Weights of a small transformer language model: 369M tokens, 6260 steps.
MLP neurons of a small language model. Each row is named by its layer, matrix (gate and up: input weights) and neuron, and shows model dimensions 80-175. Each number is 128 + 24 x the weight over its row's rms, rounded and kept within 0 to 255. A neuron's up and down rows have the sign that makes its largest values positive.
Before each neuron's rows, "fires after" lists the tokens most often just before its 100 highest values on Wikipedia text that the model never trained on.

fires after: "|", "-", " •", " of", ")\n\n"
L2.gate992 [101 138 106 144 162 153 126 109 141  82  73 159 124 107 117 149 158 132 108 124 120 106 145 163 147 115 126 140 115 185 121 127 156 136 100 102 113 129 126 157 114 187 115 148  94 111 123 153 161 126 161 114 165 138 123 126 126 131 135 130 136 155 108  93  89 127 137 150 121 104 161 128 147 118 135 141 118 154 137  95 151 128 111 155 160 144 139 150 118 117 119 141 117 131 134 131]
L2.up992 [139 174 137 135 113 107 179 120 168  89 115 134 117  84 149 127 119 122 172 135 122 119 174 131 146 124 131 166 145 126 121 127 138 123 106  91 163 146 105 148 153 164 121 149 102 103 136 143 151 118  88 136 125 173 177 124 158 160 145 104 148 141 157 122 115 120 120 149 115  65 130 125 127 124 122 116 101 146  86 137 160 183 174 123 164 136 145 145 121 120 128 112 148 126 137 109]

fires after: "-", "m", "°", " d", " M"
L2.gate841 [100 144 115 165 121 150 143 123 180 110 116 151 109 109 115 124  85 139 175 136 132 129 136 120 150 118 134 157  96 109 129 117  98  85 150  96 111 154 160  97 156 124 148 184 146 132 122 159 157 124 115 147 132 131 104 148 131 112 115 157 113 132 121 117 160 145 141 114 111  86 116 152 130  89 125 116 122 192 152 150 160 141 129 114 162 116 100 138 101 140 138 140 147 155 100 164]
L2.up841 [125 118 125 129 130 167 150 152 143 126 126 124  92 147  97 142 147  69 118 116 113 108 152  96 141 106 132  98  97 197 135 110 114 135 151 103 117 141 105 132  96 153  93 148  98 146 109 142 154 136 125 143 115 112 131  86  89 125 112 146 124 176  89 110 120 184 124  83 131  92 125 182 129 147 119  80 134 157 135 132 138 122 116 108 165 134 102 122 128 131 127 149 106 105 170 118]

fires after: " C", " c", " e", "C", " S", " B"
L2.gate1017 [142  97 172 131  91 122 144 123 135 106 131 142 128 182 119 131 128 160 116 120 130 157  82 150 146  90  83 123 159 112 105 141 136 136 139 156 127 117 116 163 145 141 102 127  96 104 122 162  88 133  77  85 135 134  89 108 164 145 120 145  86 127 110  95 121 110 119 133 167  96 163 183 117 117 147  73  98 100 139 143 103 145 161 138 162 165 116  88 163 108 120 150 128 112 145 151]
L2.up1017 [169 119 128 102 117 100 119 137 143 103 144 104 121 120 203 136 132 156 135 134  98 127 136 111 146 121  85 160 116 128 109 130  91  85 151 130 145 152 144 145 137 138 150 149 142 112 119 176 122 103 126 115 121 113  91 101 127 124 156 149 133 133 114 109 112 121 126 142 129 108 132 141 121 126 157  75 167  99 112 181 127 139 150 137 140 147 153  92 108 168  99 134 115 140 169 155]

fires after: " the", " of", ",", " in", " a", ":"
L4.gate1007 [129 133 130 148 136  86 119 117 131 137 125 113 163 122 137  78 141 111 102 129 103 129 145 174 132 137 146  81 154 146 103 116 161 135 149 128 132 117 129 155 113 126 136 168 123 111 110 113  83 149 144 142 125 162 162  87 158 146 140  86 128 135 177 126 111 142 141 148  85 131 116 131 137 154 117 141 159 102 121  83 153 130 138 115 139 137 143 115  94 165 155 114 121 101 117 135]
L4.up1007 [114 111 107 138 118 137 120 178 141 108 153  91 152 118 128 113 175 111 118 141 122  92 123 125 163 113 137 127 162 168 126 123 128 141 131 111 110 124 101 146 143 158 109 116 123  77 191 153 114 188 138 125 121 165 122  94 178 130 114 109  93 117 124 104 143 188 121 119 173 156 109 157 169 158 145 129 153 127 185 115 124 132 126 132 109 152 120 103 125 150 150  97 104 117 125 117]

fires after: " ", "-"
L4.gate690 [147 116 157 141 129 119 144 149 158 160 130 125 135 165 119 144  99 124 155 109  89 156 124 145 125 113  96 115 113 128 102 134 106  97 127 114 172 152 151 145 153 109 134 174 121 143 126 154 114  82 106 122 101  93 107 156 135  85 112 123 120 109 140 122 150 142 192 125 132 127 172 158 159 135 192 138 124 168 125 180 178 124 140 117 156 112 110 138 129 142 123 178 107 115 129 107]
L4.up690 [150 114 142 146  99 119 144 100 133 145 159 130 125 111 124 160 101  96 118 143 123 131 127 128 135 121 107  96 142 153 131 119 115  87 146  73 160 109 159 109 147 160 112 122 118 149 159 157  77 132 120 171 164 108 123 161 137  94 134 123 118 123  87 127  83 156 172 129 124  91  92 140 138  72 172 116 142  97 118 134 168 162 134 128 124 162 149  99 120 160 147 143 100 126 146 110]

fires after: ":", " and", " –", ","
L4.gate945 [149  97 143 114 154 129 117 122 114 165  93 149 174 121 121 111 146 119 106 116 102  99 118 109 131 115 102 132 160 177 106 127 113 130 110 101 136 136 160 102  86  85 116 133 146 127 106 121 128 114 121  76 132 160 133 134 173 152 146 103 145 138 117 150  99 103 175 109 105 127  94 165 128 128 125 125 158 127 155  84 101  87 131 138  90 120  98  88 124 114  97 178 131 122 118 115]
L4.up945 [115 141 139 146 135 120 148 123  98 137  92 137 122 103 118  91 109  96 156 109 132  94 150 137 120  87  99 146 108 173 127 113 115 119 113 108 152  93 107 137 121 138 134  85 157 101 161  94 114 139 108 134 125 165 155  84 139 113 110 120 147 137 133  80 122 166  82 153 122 169  70 118 114 137 125 159 113 128 132 147 125  96 119 194 151 133 139 125 101  91 130 181 172 133 133 160]

fires after: ".", "c", "d"
L2.gate744 [135 133 157 179 122 133 103 118  92  85  94 113 129 139 118 147 162 160 163 152 102 134 122  67 165 160  97  98 127 125 134 105  98 140 110  90 128 131 122 119 100  76 156 163 150 135 139 105 133 111 160 132 143 129 124 136 143 149 126 148 129 160 119 138 202 135 119 103 111 115 101 158 103  93 136 116 125 183 152 130 124  85  59 165 132 128 146 141 113 106 126  96 166 111 109 115]
L2.up744 [ 89  89 134 160 142 118 135 119 180 131 105 105 174 116  68  94 131 171 147 181 171  93 152 130 140  93 137 137 112 149 163 100 157  87 165 126 122 159 149 129 154 137 101  89 114 149 158  82 134 104  98 133 107 135  94 202 119 139  56 138 139 132 142 113 167 131  93 131 110 119 133 146 129 128 150 159 125 121 165 156  95  77 133 163 132 101 112 156 152 128 118 108 123 129 115 136]

fires after: "1", "2", "3", " A", " h", " I"
L4.gate727 [111 117 115 122  81  97  78 142 178 122 122 159 112 120 127 116 139 135  91 126 126 101 156 104 132 142  99 131 134 120 130 154 143  93 130  84 140  90 171 147 126  99 134 111 126 138 132 114 114 116 131 134 121 176  92 132 138 158  82 140 108 141  97  79 160 105 146 126 167 143  96 140 104 132  68 144 148 140 117 137 112 124 123  94 141 133 113 135 102 191 110 160  85  72 134 148]
L4.up727 [116 112  84 134 133  98 101 185 151 186 137 143 168 146 109 129 127 139 116 110 126 155 117 139 133 134 124 133 136 134  81 132 102 119 148 156 171 147 115 154 112 129 172 107 150 126  94 108 113 144 110 102 170 102 141 131  78 112 125 122 156 164 115  64 153 152 113 132 150 105 149 115  91 135  98 123 107 105 109 147 154 109 160 158 145 120 106 117 125 157  77  83 111 192 152 135]

fires after: " H", " c", "|---|---|---|---", " C", " h", " inc"
L2.gate404 [156 177 106 121 133 142  61 145  88 130 177 118 148  83  88 132 152 124 133 143 117 156 119 150 167 117 136 138 144 121 124 143 140 154 121 150 180  79 108 128 103 146 133 125 139 116 117 128  48 126 123 110 186 155 160 118 126 121 148 150  98 136 112 128 108  97 123 110 127 168 138 140 126 168  81 133 151 113  86 119 120 141 122 118  86 151  96 108 131  97 182 161 112 119 152 155]
L2.up404 [167  93 113 136 146 120  96 129  99 115 154 111 172 147 176 152 163 122 136 122 108 145 140  79 107 135 115 141 115  98 118 135 106 148 132 122 146 134 145 166 146 123 141 161 159 143 193 143  87 114 138 106 163 152  96 108 160 112  93 119 112  84 140 113 122 136 106 150 154 159 117 178 124 152 134 126 169 143 138 118 122 132 158 135 172 141 139 104 166 167 113 117 114 104 153 155]

fires after: ",", " ", ".", " was", ".\n\n"
L4.gate923 [124 120  98 121 102 176 103 138 132 124 129  74 124 130 139 132 133 116 144 151 103  80 121 143 111  76 140 109 149 101 148  77 113 129 123 111 103  89 131 121 129 105 150 162 127 137 161 139 118 112 127 134 134 101  92 142 117 126 137 147 109 132 157 170 153 154 136 134  69 148 127 136 125 126 148 154 136 101 101 138 113 103 134 150 137  83 154  83 106 139  98 153 141 124 131 125]
L4.up923 [109 124 104 104 133 116 133 140 117 142 156 129 132 134 149 203 110 137  83 116 122 119 119 134 128 127 127  88 154  86 110 133 134 102 146 145 139 173 155 145  97 137  96 168 138 126 159 148 122 129 110 103 133 127 117 141 174 104 171 132 134 121 129 126  94 155 113 101  85 116 149  89 127 118 148  70  91  72 133 111 108 115  97 133 182 114 149 105 120 151 143 187 122 108 113 130]

fires after: " P", "-", " S", "i", "ut", " B"
L5.gate249 [136  81 126 101 167 134  96 113 115 144 112 162 126 138 122 161 127 186 137 108 137 116 161 134 118 128  92 141 165 103 172  74 170 145 111 127 132 159 129 131 124 129  99 166 121  99 127 123  75  95 139 163 111 111 136 155 149 133 131 120 151 164 133 136  94 130 151  76 154 128 133 135 129 104 123 133 113 104 141 136 148 120 152 146 127 135 125 112 174  79 100 140 123 140 130  89]
L5.up249 [ 96  99 106 118 124 151 125 149 103 112 113 128 166 128 143 115  98 142 155 136 127  82 142 144 120  78 131 132 116  98 145 134  95 117 129  97 100 139 131 152 135 128 145 122 147 112 114 143 118 119  97  95  87  88 103 145 126 138 177 135 124 120 154 107 139 115 134 158 138 153 117 136 128 116 102  80  60  94 172  94 149 143 144 146 176  87 162 136 162 167  88 118 109 129 175 113]

fires after: "|", "-", " L", " to", " /", "u"
L5.gate479 [124 122 144 158 146 151 119 156 175 153 115  84 100 155 146 151 139 118 137 150 142 166  79 127 129  91  91  89 149 144 122 123 149 148 152 112 150 134 137 142  69 105 121 109  74 127 140 118 114 133 108 119 147 123 122 123 123 137  85 105 138 143 141 113 134 103 141 128 157 133 111 140 137 108 155 141 136 116 123 122 114  83 128 139 163 138  94 115 120 145  91 124 119  80 171 109]
L5.up479 [143 130 131 135 122  87 156 101 165 123 121 158 128 166 138 148 125 142 139 121 111 122 141 163 197 131 154 144 138 168 130 156 132 132 137 106 174 138 172 108 171 109 143 142 113 112  86 140 130 151 121 147 119 139 104 179 173 133 108  90 151  85 101 158 158 120 104 156 158 110 109 104 108  83 148 156 125 133  95 145 130 126  88 137 114 139 153 112 183 121 152 114 133 123 148  90]

fires after: " ", "–", "-", "|"
L5.gate652 [154 111 135 109 165 105 144 131 106 145 106 113 135 136 141 107 157 134 112 129 134 107 148 116 121 137 120 101 122 165 151  97 153 132 186 106 167 122 115 115  47 126 121 141 137 140 138 114  96 116 148 130 156 154 133 105 123 157 128 134 115 138  95 107 120 111 129 120 122 126 166 176 127 101 122 149 145 135 102 136 108 113 126  86  96 151 145 153  63 105 119 101 155 125 107 118]
L5.up652 [178  99 147  94 107 115 106 113 143 127 129 133 111  95 177 148  95 119 102 157 184 157 125 114 149 118 101 130 142 128 124 146 128 141 163  72 137 120 152 141 158 159 178 119 128  89 109  93 154  80  93 127 113 114 164 151 125  72 120 144 169 168  90  82 107 123 122  96 165 112 133 146 151  61 120 144 145 113  88 133 160 110 147  88 173 146 139 159 135 102 132  98 159 161 108 145]

fires after: " ", " (", "C", " v"
L5.gate230 [121 122 134 141 124 120 101 107 128 136 149 107 138 143 119 155 111 128 106 131 138 101 113 125 111 118 135  88 139 154 121 120 102 122 120 102  90 140 182 118 102 102 176 142 130 145 174 121 138 140 136  99 142 107 165 130 127  71 117 102 117 121 110 144  97 139 127 142 126 146 107  81 130 108 186 140 111  84 125 179 140  96 153 123 193 129 139 140 114 124 165 104  74 143 141 115]
L5.up230 [154 164 123 136 100 115 129 147 136 142 139 148 113 127 120 164  93  84 122 141 126 122 148 130 146 134 142 156 139 138 178 108  98 104 122 160 128 126  96 108 163 148 135 136  67  91  77 145 133 186 123 147  97 119 131 170 119  50 162 141 123 115 111 103 105 150 144  96 153 143  64 110 175 128 131 100 125 139  93 158 143 153 150 131 138 165 112 146 149 114 132 136 123  98 185 166]

fires after: " C", " c", "C", " V", " a"
L2.gate26 [124 163 123 145 147 123 145 121 123 144 111 100 158 163 130 129 113 101 134 125  92 138 120 117 155 127 134 143 130 185 140 117 120 116 127 126 128 142 134 152 144 120 170 117 128 140 179 153 101 117  76 105 114 100  95 157 125 117 160 177 118 112 126 134 128 122 107 162 125 100 152 119  93 139 117 114  88  69 148 146  95 189 176 143  98 108 123 149 110 130 132  94 113  98  89 139]
L2.up26 [151 124 118 107 123 178  92 144 108 103 106 140 122 110 115 116 148 112 143 152 115 142  97 140  90  89 167  55 101 110 138 150 144  80 175 126 118 145 104 207 131 130 159 118 119 146 110 136 140 119 145 121 106 115 116 105 116 185 169 112 127 120 124 128  91 132 159 122 127 124 149 147 182 123 149 115 112 142 123 168 146  95 165 105 118 134 149 113 101 111  78  95 132 111 173 100]